config.toml
bias = "all"
init_std_up = 0.0265
lr_mult_down = 3.0
decay_shape = "linear"
final_lr_fraction = 0.0
MLP neurons of a small language model. Each row is named by its layer, matrix (up: input weights) and neuron, and shows model dimensions 80-207. Each number is 128 + 32 x the weight over its row's rms, rounded and kept within 0 to 255. Numbers have three digits each.
After each neuron's rows, "fires on" lists the tokens most often at its 100 highest values on Wikipedia text that the model never trained on.

L2.up401:176098092108172118151194125072092112131134124151090174087171093164116114219106138127089115156144124135147131094120170072059161063154132184121152105166107159082136102116155176112080072081099189162168177147068121124137165121152172221154084144154099110085084132152122108100151094071143135083051116119097111084077108185109137134090149081146169188094143172123126075157125118145110126140144
fires on: ".", ".\n\n", ".\n", ":"

L2.up1332:143115182197158135126062144052136082169157088140109114060114165171151114144161107109145148111117109091145169083147127131103062092169174172171208061150091138177121114108086154042074139132145105161080124119089125125131112108133152127106153078133127162118169170125078165094112111112090098178149153150082123063138139119126102128120165151135197158100106141158179129198109173186125122138093
fires on: ":", " as", " \"", " ("

L2.up1603:128160121101108188121133173128149075119089091175116095155105130072114150143094108117129100144152089130132231127126094150104154147178208105163141048138145121137105081155084163152087151144184114082170132157094141180098119091137113174111098100146163172142139126172141154116177133154169145124115197063127129164105123143135132141107110136173157160100131162152176130161069145126138089122169
fires on: " |", " as", ":", " on", " both", " in"

L2.up1788:110137136147157134121154158103108160176121118135142118159207153136086126181125180179212147127136092105065158144192107110140158115133126187197157140171150139135188056116108151130116089194144119124112078160116124154159176140153156106148173133129179100105103134187051168121113182080139147119144077108114102107117051081100157199086102067146167226118118151135147089079089107113111163068064
fires on: " with", " that", " who", " which", "ing"

L2.up550:067061136077125132132151145160097128183107147133078159090094114124095096132155121085125122138162093159129105164176155097069107102136137149169178130130163062151088148115157133107114148099082118172145106153112088111128127173109130113078137108143126143158136076116131132061153187147127098121075126145141167111133093118103059168113071153187156140096064150132148095147113127172158182060113
fires on: " that", " which", " who", " one", "or"

L2.up1907:163088114121169097093130116157098128123116096146130145108162148153152115109139088097117127125119148133112098154147113072131160135152103116164134126131150175156086127193133158065117165175155159116087128106105134113128167150179170122145112117101127100092023155174123125128140095144127147164180128199153171126109167168178179140183065102160177117113125130089117144134192109159107096191131
fires on: " that", " this", " of", " in", " good"

L2.up387:097129081160157115149112182116124099176176157164106109121083115168099110177095152100109126177204119105109108171154193116172101106109140109154132144149166148117158106125110093102192179146173101115090089160116069117102117135122129141116131108138143143088120160111128063115117145132079105154131138129088025077098123158112086099136138130111110102129128104147161160167178147119087098118050
fires on: " to", " after", " and", " on", " After", " which"

L2.up1128:144148152140130096147092125147135161122179099189133082055136167132107207184121108146086139143141130154090099120135168166115107135074125174141097129106129182107171136093116074133127140160133142097155151095098131168161161110154128145163117122133086090051130155176057153173120106104151137153137118091096104126100134135163111123083098097130117102115166078149146059165103114113084102143135
fires on: ",", " in", "),", " (", ".", " of"

L2.up1651:157103122030041120125187121139107134113078097090038149129126082143165111121167161080135201158175150140152077107149092116104144146127183135126123124158180155108155113187127162114059119139145188165150138156112134119107146112164111115155116161112107066093125123140124136093142141155194113080165181056178105175133122083194151112159145183160183081152124222138102141150127077129095058150133
fires on: ".\n\n", "==\n", "\".", " United", " ==\n"

L2.up2503:112107121108129074131132095138093103173176100113110131099161100104146159144119121140138121145148072149133118128129153066185109098072109108130133184114126211078098174163151114077103133095175133088169107128108122111112123122207083128111071166149101141110103122169096118150162130201193087099186148123134098110127110132093141151141137118188179154173072099109112179154151148131159123102166
fires on: ".", ":", " to", "\"", "\n"

L2.up1318:190094156079174111053113131204192061174093149120109095170131119061162082112120078168130107128148125124055106118086114115131156154142133143081115174104097108154100140060136158167075190112088123143154119138138102163102118146199112074121112101200153130126117118132099152098035169133124138164127107157169103134097113158165150089138124117167121122073151114107175184124140159166132145145110
fires on: " by", " in", " to", " among", " with"

L2.up2358:084139102138164130125138194142145086205124084128039147157123049191122198223144099093136148132138123093099153137103080124168123119164161182094132113099127143164125181127152091123151076140115089143157082142127119101150150182088083157129181156207152112096127050176153179147114060135156120124121110131093151150138171104087111148135184142169121138139147130096099186096118151055148138116146
fires on: " to", " in", " In", "In", " By"

L2.up823:139094141131126125110144102067134162076214123081094160140054119049106153163154084163183070126120103114095165096156086117112132126105028057102158158134162092156122111117099158149105106148124092119118135094183159154155131151110143146143149132092136137109125155139053131226168142145130136121150101120120162106134169117149116131149158129142132110164047113112106132135077117109078110131203
fires on: " of", ".", "g"

L2.up1249:124217114139096099141096090099117198150139092124150058189106087124094122115122084135090153136133104145118105118154119162104118167107140111061138155166111145134157143142117110079105114117133114152179049171145129113159110117138121123143106134055129101076128137085176079084163083113150138161189127091124117109114114139097157204033165120141096144134124114133153119047137129135116158131090
fires on: ",", " |", "\n"

L2.up933:147051096074125103130137146091138070172091145142137148070139122167118124040153152111216089092086143080110135078092126087155125123086078158109140181181055131117135102109177119143099120142191153132188136120138120111061135136107101106095112172083120127109157143123153122125176104086163152185129121167144099128117195136118121104180200137127125133141119060159203089136141103141159135170160
fires on: " and", "ed", " used", " launched", " achieved", "ted"

L2.up107:168127126128066139183175143128108175072086156108096160131110133109122165123138088162158157102145134034080139132151152104162195098130103120173195104160157096175100099122125143106175156126124144101178095154096062156126121182128080139167056056131117078166159204075112126132127131143107105092145194129186193143090196172114133178086049088119166116099111149153089134112130160109169137149104
fires on: " \"", "i", " r", "bi", " ha", ".\n\n"

L2.up1502:115142126181167110114095113136111126167148091125080139054183112094114125087166129102140134141176177084136074161188036152109132087102111090159135192132119180147168140055126158048166100094177104123133177140103159109116119127108111150065163132145166137115148101104106076132102148115109216103107152167169043105153064130156132133084077119154154142138080110133079152156109136136174105147134
fires on: " m", " of", " in", " first", "est", "man"

L2.up337:194179082109165120081128101123105111136174136128116176060162093168134132123117055100134093112112128171146132121118069150147143106118141111147083160129137079179088123159074133109140141144101134142146108154140092130137131177070122102129114111141153237157149099181093154162106157110159100101086163149173110163126169166115126176120088153125146092145086082163111108188126152101121149073110
fires on: "y", "ey", "ipe", "ou", " of", "ust"

L2.up1679:149139156101064114105153145123150152099037158096159147101115125094120124144140128132175113134108094075121146105152115069125136173121150125160158096149127116143114162180099149150087080117191091131095117181110114120130094103106152141157088134138142134209122128116116152109074179128120148117174098113209147186179159130221131088076144109095166086129090120153137186133189135157120103144175
fires on: "al", "ar", " Al", " al", " state"

L2.up554:147095139079154078162166130135139064177126123132098163096130081102060155140094146119140174132133128187126122222127132103123183116175137105149117128182119130133158097118094067134174160147137174116133139149149153104161153122118111173128123123202118120151098162137125145083213101152124078149116137077102096118184166160222115136159084154103125091119113102083126081119066115072155174147118
fires on: " and", ",", " to", " a", "."

L2.up2527:130065058132115131119141111126112156068095125117154140117114114141151133125079141115183121152139129070138153082182153148123125177107065148095079159166156109124125133138110119139192141159116158109205131134108123145151107117183112132162109100094121116102154120126150137086119078093132123142068083104141116097045117136116103098088172142098134133143163084149129155072128142142120156158131
fires on: "-", ".\n\n", "==\n\n", "==\n", " ant", " million"

L2.up1491:120125134113119088169116109096118108130103093181121166180199134124139150074171084119118070180151083081076152169114137133182066105150092165156133160146119120089169100089055178131167109143107080109102167129074120091133087106110097068067149123109162086105073154086095109121155117103163081088164102163149120172083133178104193135174115071145138114134192158130108039128095136107162109118139
fires on: "m", "st", "g", "n", "th", "b"

L2.up2517:066116100080094159111131128123144171105129152132158157128103071137090177096178151106127094130099085126054127101055155088109131162129162113196138186098121118107167104128087105097140137074131120115142138150151114120135126162095174179086127090131200132123151162141126171134135143105153161127138095080148118168186073155107117109138209174142092150152130181180100133179114147100154093169150
fires on: "b", "m", "ch", "l", "h", "ome"

L2.up98:123114134132198114186082109102175113101138164130165125139100137144138119192167115119111087110145135146170122143116145073194111139154092113125103079115076165130130093125165144122113143096190093133074170113169104133133143153113116110139154142125136103109076171145126164177196069076150108156132122130122128149098123100193048095174065069135132108155137119156187184147106142154102126149137
fires on: " s", " became", ",", " of", " as"

L2.up150:130157094147137166076095134147105138205132162121128194178115080103081164136102110156052105084143128090139158118119103092134128170133128151145175092147150173141087177182137151100113150146167101114155190146131112098123106082158097179142138159066061105172159144094212080189139132113160095129131101119108145036128058185103099040134078126188142096173135102140093161118131130153134059128162
fires on: "ing", " of"

L2.up1293:186152119152086068111133225202113066088020177164124056146000124087137148104081155086134120111188156104107162131084149124214175103149124143141140109162113132135138169074091140154144111105144124167123140147139075144120112155132143066156136171137135139137121163170198174110159111117173093169139146132153173083159088135096110108151073121164116138136135153127154125146082049171136168097162
fires on: "0", " to", " in", " by", " reception", " since"

L2.up2741:181157094130144086161210133125097117188083109176121116123140069068153138127175176114136125194114152149155149113147122131095165070115196162186125105153110159116122132103133164178161154159142123119136144144108155120139179126108141169143121088192186141112110153143142139062137126100148117080107173127105173116166118123153134090135115087072113100140160134107172119112193112069119147155124
fires on: " and", "n", "-n", " received", "N"

L2.up2332:095101112135130119107137081133099081059148078125112121106115156119071120114136141110162145149155139154155142148097115051154153143129107113110152165167143070092120095096107111082169171109073166112202096168131110084038183074090066157140112117090098137092177148166106163111117154114124126082108104082107126111175159096121101193151148133151103124160121095105128172082110113135136146088122
fires on: " to", " help"

L2.up2557:127134128098124106154084097143083157141132140130142082194122151124161180086176134107137173155134088124113154114108082127123099156126082141090188140124148126125123163161175090145132110135121150104123090152127104176130177115145132120186116129105083117156118152142094082134094110149153096170164180154101098154106090094064173145151051090204121134144155178098136128136118129135132092162107
fires on: " I", "I", "N", "he", "forc", "me"

L2.up174:163196153062148159089107129100087143052154191179123154154150129096098118128116091106089162115151169166122092115160105156132176165122089088129115116151166195115125170074173120113186164135189141153155085162142120159179171066094135121083116147156115095121149135130215157165133162141144112152086153110111090149182149243109128172139122112149184082179149107120132163121097204138136090164090
fires on: " of", " that", "ing", " signed", " in"

L2.up2655:139122171107152089123075125127101125198097096143130108064087107157073081148109138120143094122144123039116132103152136155181206081106175175066146143085058133082128087130163126137114159098133078127161119159137130142125097142175100058120070130147124124152131137125208101129143115180152106082118185128136134094181124150126072119146123051129199120173089102119120142162068119116123101138125
fires on: ".", " and", ","

L2.up2350:094171121067120094110163134154142144174089155116135129127094112146127123142119134088110125124136140173122140149237066120136167086129158130150094152081166149092096149079154146092096124107083110104092140127124145138132161145119154178150145059170099218127135143177134136141101132107117132136123184152179143137167173158085155168093084151082123108141079174127170067108164107175158112105118
fires on: " while", "\n\n", ")\n\n", " |\n\n"

L2.up1839:070173118170118143118131151141185132136189083103144134159167111132138098088122083120115078130128228116154127151156140111085093179128127154151077117136122161105103161179175119112158123157165100114077123130140123141138141140157126129135165150149088099119143080138135128104114139083176133082153107131138123145159170115086142099135125066151083067170126174108139083083142134102155110131111
fires on: " also", " of", " for", " to", " Pre"

L2.up954:127098117173076089099188144136132088188143142151099180127145154174175061150121159058169140068143157084162098175125133157170204147111134083153162097141121111098077110106159146156108096149132147165128166085119147153135142142133139087122149164181171123135134114156131139130155097110160121079166111092056119118092083107103116206101150129105107086126097142053099132159129137159086188165122
fires on: "ile", " and", "it", " to", "2"

L2.up2140:185119141121143117116088097108119146196085108104059080169130144124204102163175132117162164201141149103136126092093132110150140084095166145160100123128114154100142114096101165076186148157159194109083089113111083165100179145157112091115111111153165176152155206144102126153116123132073158115185151112095095098154080130117128137164129142162126173169097117118112147067113117137119129137110
fires on: " to", " and", " until", " since", " but", "ly"

L2.up619:142163123185123078115110103093163120223052120069128115143179120151136097097089144085102093144130117239139179161138131137112190124144116087101130116152158080148123126126126104105135108112098090115107143090120058189069091110160202146167120137105120089149126158140137132149152079131147102075152089108147096114123114143175095145153136105098117106138148174113119132148180145141125128101187
fires on: ",", " one", " One", "oon"

L2.up1091:172074118108128101085113114084116147079074118082097078114187130107127095112128198123171166142149106115133106176120126141089189122159130120117153162075145145091167128121135101114098118148114053187186134176126161113148186079112118138154123152104109140168139061132074171125133148168092141065144224166172107112133011104103127119072139150112087124161112131159133177062123110118134130195115
fires on: " first", " largest", " debut", " most", "est", "ass"

L2.up1158:140126117152152100138155141145158154164110187060168129137168157149124160128157163078161179143162142163106069155088116081125131125158120122107135119087179118118110111128144132125144129097138072145149090155083151096138145179135107137145107121169169076162135154122107090153135091150204136068084166139146167111120096160110097171195128101115063152096148163087118150174147192166128142120140
fires on: "w", " on", "og", "g", "h"

L2.up1261:144153135139147095151131082117087166159105144155069112193124100175084129142107143118156073172090101144139120090117121086145137172126141115133140103126144130100116091103146145102153155163144160096158124136172126116130074130037102109127162128132164110155132147133136087110122146127070140192150133054097149168101118100182126203155172161165140081104080137109148216165141131115109103111150
fires on: " on", " over", " at", " read"

L2.up372:131087172138138096104124075146145147079186109195145148123110165115156141156133153118091107149136076202177113117126168129077145133214165122139101104121150103113141176149105122082088135113077095123113135157137146150156145116164157160089152166151147135105152146098134146219171167148177152156085118118175162156153095139180189148174185142146150061104063097142096073154126172204096149120155
fires on: "ab", "h", "ass", "ais", "l", "le"

L2.up686:132104136145118147156144143149077113146126127107110191129193146105089182137188142098197182096077174179128176145130098126174118108147105117121107100115114089141086136144093060107111124108088123105127167143177148117144118136094101033137078165103106130114106108133183145105186096111125154211134172119126082116158169150130094115142167166224192077086109181095082100146143081159163146143171
fires on: " of", "st", "0", " second", " third", "amb"

L2.up2732:112149120142153056154112141099089114187147097060108151106143124108101122184175132104127128088081155129103108125158119124144140135098135179126129108165047054156139116182124173149094127127120107108166147108136086147110124113135113101126176143113146168130094101087132047154153165078154147110191161151139116103157098164110166172130133097133177115157093137117027107178196076107173181186061
fires on: ".", "i", ")", "'", " and"

L2.up2335:162140093096100057148123129133137108183154113128117126148093151138135141126169102104153161156134125111104128068133101100084139106129142142115152114105115115223119134109143095162111157150153149137119123092099114115096136137140126148154102154111098142134130126123126118127142072131165132134125189131159110110143166162153125133088138113096101159126168079166129072133118101154118129114128
fires on: " (", " in", " of"

L2.up2638:108130163097028106120155113121156136152114114138110035159134132152068199074125126103162076103121151145097100073135201148141092184131120149182121131132142113136151077163139132071125094110083082099121121112139142088104182103074176127123117131171142091143122119128097167147113128136162116255100113129183100170064121112166112112168073106141139101138134128087069016174126129094122161117126
fires on: "av", "m", "n", " V", "v", "b"

L2.up2363:112112139110107098096123110152117140222081121113087128108122155143121144146101194127098154083163147146054121089100114155064132148121110149127131094196132072156116156125104081105174159095108094158130121162145107172083128053106147105097113133140082141149130134116138136084138123157171172112150185116179080139126101123162113078108147146113161098116135187148141069169113102152111086071120
fires on: " |", " ind", " pat", ","

L2.up2115:101118108109163136098090122103102131206137130119127108124155160127149124149154174135189119143097158144099135137135142155202141107103136058159149071154215184151135142083182105146185155045121169170148100109157101200056135133102131137151116136034103125135123111140181115141134120130145106146113124087160075154105155085216149143118132114117118016131138117099115059082169174112076132143113
fires on: ",", " that", " if"

L2.up878:130116115115076127140149172137121087115117097149096132107129167085155157130149113103105121165152139110089103170139128086152146076107104120144129146144117135125119099132130130146064111138164166135130087144168064082168202111125135097125120081141126168076073125063136141140110173192076172029142101112130177111175105155093146219102107129137181147077139113140131128124163140143099162055144
fires on: " at", " to", "el", "y", "ion", "at"

L2.up1401:169149081113156127175146142125063134100124100099108152073188105101107116102144141130142137139132144158144138124139118111227099130096121157153115145223178076074109102101114169185031095178192118116151082159105113142173101135128200153140092109106147105106162132130159105136126139123083137112129187083082100145136063114114110133111096107179154166171144136124111088137142137125144121080220
fires on: " |", ".", "l", ":"

L2.up673:146174068145114121170158092123108086150117097129159125144158181142146119104166175126079129096123084143052137137116140122097149144151108132161185115088111172192137109126184169132124135153164168115177093124086132127143154175173110089148139103133118136150101131133184102135147192092177118176154130168108174139157081106120156196072133108162164150131090152152200146117126096160124110144088
fires on: " that", "y", "I", " I"

L2.up469:079138126160151112128094111148064179155111183092091110125186115119103200106150155123139078119156073178118097165101170121084202066081132146085114164094113128133135159112165160178167145144150053138128114128145085090121157165157140114142098156173121157168190080141148135155079133076091103115151146128128115044157107147102149114077118144095118102099098102118095097119115105190141146103136
fires on: " which", " |", " Val", " ill", ";"

L2.up1972:165119120126077178142114115078140138178077132122120145089114158140128154121125124179141132154086121203109132136087164150161084164090119145100129145108116128190170116130188102183161174050079130143108188149129125162092125120110147141130102155095144126157116122178119153118139157119113112166060090093155099146089114108093155092129125103107102134179147097124139150156121152134159112063116
fires on: "===", ",", "-", "==", "|", " Due"

L2.up1348:095109121160159095140132073139139186192125145117139104151160105166142131103133176120115166128099105147084148085140120141082076126103102176150121144148127133186053146177094111116101104186127141104125080139113129119099135088132088168094126178105182076110144021166101109153137118135134131142167122133106150173128162151125112119054069129123083116154145141148099127122174143121168108130127
fires on: " with", "R", " of", " to"

L2.up2052:134121135147209133099119125115061156118090129070113161093095116147089070162159084149099145105112079080099132155097126110142127119115124148174108051127050084106106165143089106175111108080150142169110147117152151126151091091117097125000124158096239137183171108135111135163097107069089085166113106135108129142138100107130106116125172128094109132096139106131136152139120116130126089157105
fires on: " It", "It", " There", "There", "He"

L2.up167:176128130085120150192169127104146159179193149094060129092168141192116185124179135111148054124090119137177151121160107106160184116146172120166079118102210121190137154141188143121051118133140090118161145140121151168157103141144099099050101178136094097153105125148098137164094070114167090117148138145105095099128151105204125118142086136139160112091146059077155153118052152160141120151146
fires on: " of", " that", " the", " as", " said", " for"

L2.up357:069137152134085144102076076130096116148145120142124114047148142133121144124132117181130137184131144093126149129067153134122136117148166162164124141184073130150111154075095147136091167127124200170158155131139173111107164071189096139139086115182133139173083151101120142170123144117147090084119113156121180145127160109182106130122108104146125118074126205131124176117119183109179169103173
fires on: " -", " as", " of", " most", " among", " \""

L2.up350:212116110094155081112173126111139183175080139152106141102149172117116095109204118157182115124102096141144146094131132098151140082162119164162166109160113135144167114131132135129142135113141142104129110100162088108181150090108179141124171107110091138110165148151201159100090202162107133176069116088139030104127095130096168132128127119182179122106090100144136110097124123138120065138087
fires on: " which", "r", " that", " ground", "ss", "ud"

L2.up2067:127110107159040104128106110036115103135128138122099098177107135116119087131160106134149130115142130090169125075137077157129106111117046120096111124092141092140099132069175151180158189161135148162157125163140163156183169138153057121146090155136111134132126145129134134090155128154135131188119145084161093161093163085135220174136123150143122155151160073092161131133169135108165107047083
fires on: "==\n", " De", "==\n\n", "pl", " pl", " for"

L2.up2047:092121140153128123103109113155185127114165106141147153110186153104129134151142167157090143151149109126090077124091153111144089135138117137134113074102078151094101131144136130158093148112167151135157104074158170124108149158144072151163116093119141086078122126141151125098160116130123096160140117115170166137113103173092128107097233074104140089108137125161095108109142157123084108098097
fires on: ",", " is", ")", " was", "),", "em"

L2.up2571:120163156108137116163075103104159124126142141154097123095157143097074085161134131134176140058110134101059127131123127135114147100135160113150127144161152127145168190133161135134072188125121136115157117135121097163093101097139109128170103034127178156137104114106144175103154144123120182143177099125040147124151145118094169168125085112138188137129074151137113072157086164078081148150130
fires on: " H", " as", " of", "ing", " h", " example"

L2.up1109:171136113185101131107177157207134098133140117120065158156078121046113118109132128105097074107106115122128092162087125136137177111227143100120089104110140106085086174164113151163160099138130079124095104170104149155147125154079096118101098110097110161156119057142153138198165141112116079118160199112083134104144132120140112147138145176106169104133102180156095120133156054139181103141117
fires on: " and", "ar", "-", " of", "0", "if"

L2.up182:078110139109103105097220179107116100131202100121125131133140249094099118088168115080201150118176147176129085090112136113072136157103124056117095158117109109211183160145157088115127095103111124141123162152135153113124092146146125128135130106134091143155075101092126155141194063160108117101088160091103137178129140178134137122110143098135164160120152135143152169159163108175145215101175
fires on: ",", " "

L2.up2694:157166150149137147116145201120149169101146092177102141190120131093126158147173124157080143132153108131165134087140142122120143088138159186135140161162136170099170117108093161161148108164141125145146107121132152153158107165197087130091111119121139153081115115150079134163134139122149093175168153056078164172119127154115172129103108154145121092130178066139156122116131127105112144150119
fires on: "–", "/", " ", "—", "-"

L2.up2646:089180145183135115146145061090108108110124143146132124150109092150089150157222170148105143101188100176128101106171129088143143111103116124152076090115205124105096155113149091144136133142103122151096091167153125045162135178141111133120107125099120086160080083082112136093138123100141120083187185117096134165200145158063158104145088142077114137147140174154166079187124177187182180064172
fires on: "w", "h", "ro", "c", "bro"

L2.up2040:077134130103130143056073093117114106154195131119117129139133114090114126117129125105140105091132173162118113163137172093140152106119140082146166073118068175119180116129183113109064135138101138148137122108131080127133162122118163112152106155147109083114099130167101110143080164138089145070122113096054182131150088151146123130166113078148145163176125076152105150169112168116093154096112
fires on: " to", " of", "b"

L2.up113:155078191100136134113062098164118133116135176103115147160144187167169174163105144122116087140125126128100092134098132073163158146105152146116175084171135098133121094095069115101121182103061140105172123080105068128158117097128106166088092130094176133126196108122096091104109146087058103107109116125184125147124124188189206151134143083185134144167127132089164156163124164108116139104201
fires on: " to", " should", "ly", "ve"

L2.up1888:159048091122097068154091116169060156095069125140129204086084120133097140161151136137130148199169170119135101144148102120064076116228102158115150124082103151197101155078161170107144103121147144107149121142161079075149124097183067135109126144102117119116122141169117177110067172130116150100111174150210141086116144165232142149099081147150144148118095128170081140088153167149113149120136
fires on: " that", " Kingdom", " UK", "==\n\n", " \"", " of"

L2.up2456:102153141095121115159169125120142085152111146102149122164170161137146154153118092136207138166136127121155124109113091152133090085096164049084137131036171133132191107134115125088143111114146157095065109096185047124166071134144070132116094122189141133114094129102162128119179072124033148156081098105135082146097091126164165103182163130142154108076163160100122123103133197183142074139187
fires on: ",", "aged", "enc", "umb", "um", " |"

L2.up1791:108062181142137165151102125124102097131148098193091066158165128108102113124138101106131131133097142141155138176072122098161142106139140122156126131113112133136106138158128178096174116079145091116179088074196162115202077100162136136144165132111104141092088129102102114127135166107143134139139112123077108108105089141183128127157101154138101098144079111114163120121122137163110030122132
fires on: " such", " well", " at"

L2.up2521:138123147142099138107137155130132137118202099101130132142087133119160116187144130099107134082171103121144135101158114123080109160088093136162182163197127207076136187153031164180112093135137143092143138181126087120142102109125162193102112128132126174130157137130057148050142148159139144125122134142132206167115128152104118112143147144107117143138096126166067144127128039178193157093099
fires on: "\n", ","

L2.up1935:160091125141097127088095102128133163157177122111109105054172139105164069127079180137118148178161152144123139051169166107138113101127217164155164144125131142171095152093066102144135174134138120176113152095097117128136155162143112114196128118159113136106156148128099124187073116141166113128118105144097153075108132083153123102123138097156033203160117079130174164158128139114033126079112
fires on: " and"

L2.up2614:175148152164137134139118178154165132065135094122175076095075135084133143111177086126128120140167126174155146108098062128128094135164135100115162085061138128076116134152165148120124172150137143102170133155105153130084132124129117146156099142085106139140176164079101125092110100183096129138139114107127116152093154110129146125180085133121113113089122132119077121134121098158147111173166
fires on: "ly", " both", " than", "uch", " either", " between"

L2.up1877:146143138060057151123102061118126129156118099121104122101140146110139144159168116084094163137145137132104081155191134118143213074153087145126136149093101166132089175104188159142070165084101147140119134148138141054203121108144126130107088113119108154033103173138130155057135094165113138204121129125133135194138063125154120186135102049153110144114059131095079109161091161159160131120078
fires on: " which", " that", " who", " such", "ust", " also"

L2.up1963:173135156088088115105155110077105115085127128136103076133139163113057135171159118117146144113148115090199113171086090153114140115130119057156133151109145116149168194172209127144096071133156152139126107154167132138120119115109188170104153137175188132092078160085144178175199090203160139139131127116074138141196096082168097149131093129162148124127126165115152127167095102155179142159159
fires on: ","

L2.up1793:126130095093163122143111106133102133144092116174134091147115103122140093134200151117151109166089135121100144154092135106157175148194170111118156112093096077112155121102156081106103097140175163128161130153140132108152179099127100170120096093116111161144144093073138107091114122160090114129105143130164209101149081092150181136125087152173125111116051109130141140147165044105130095073148
fires on: " part", " section", " sup", " that", " quarter"

L2.up1545:140136142148074079103097137147144145101191143076112178171189146079151117149161141093102158171151160098126107094175144165053156096096149152124071132107135132115109085139113148144086170154126127160123120115177110152074137152122120126171140165098176084149059173097088168108182082120109069119150136140141102148148146105122132109120146157103107194133214111107126143156094162115085125088172
fires on: " of", ",", " and", " (", " in", " who"

L2.up2592:120122106135128143123169107075077149108200142124160122114163119150161158148162141116149074160166121146090148110103155183099121144136105127118131101145145106141153131159177102170104092178127135173126117103126119130108162144122084121142134167115114099095132140121129123187161169125129184108143142200148137087131161134091120187125091078136157118056081105068075165203074173098057154143158
fires on: "ad", " of", "h", " that", "are", "ach"

L2.up2113:203119153143116096133073118122123165160175160134094109127116169088133111082165128125211129078154165130213137111171138051125162111115120170186123169173117103174134186179054105180097152106090140135147185152144171166092097096130106152119076154161146113067146131127099154153110159112147103144095153183120138137114143076166106115102119097056066190126128179155141134188117119092123100120160
fires on: " |", " *", "\n", ",", " |\n"

L2.up114:118164137126163155081145159150164114103114104154085104113108027095148162128134117123149095122108132171098089110204155088102097085119131124132134145141161148191175144127159018102169096110072193185122105158114117190141146143116127107131149150136111167159140117141147150148121111093136159134110118090106134100136156143134151105120059089138093097148182129134161113152102082137105158136090
fires on: ",", " to", " on", " of"

L2.up477:138117094096136138121122112120134090224158117129121141109146158097110176069166116080121085115147132121141147109112102138104169053104144130116118122164066149097068137124168191142144078145063138099094109142076102198097117142144156154166145140126146105087144136111108126092087135121109157145160152105139165103132215094141143089084135161187116076089160133095058127075184098056106107143134
fires on: "4", " City", " high", "3"

L2.up2712:118136165121139113125142141138122199109151106105172106109200122166122162140123147174164117116127094166127116117162214130123099176149142170139113130130175112155159128048113152077141112099073157159117174167132140097138143138179092108090039155055161124084154150156144169084154088126139106095105159139127102127179173138152195140115143048127095218118114121088109112136138182146116105127135
fires on: " Bar", " back", " Sch", "th", " re", "aw"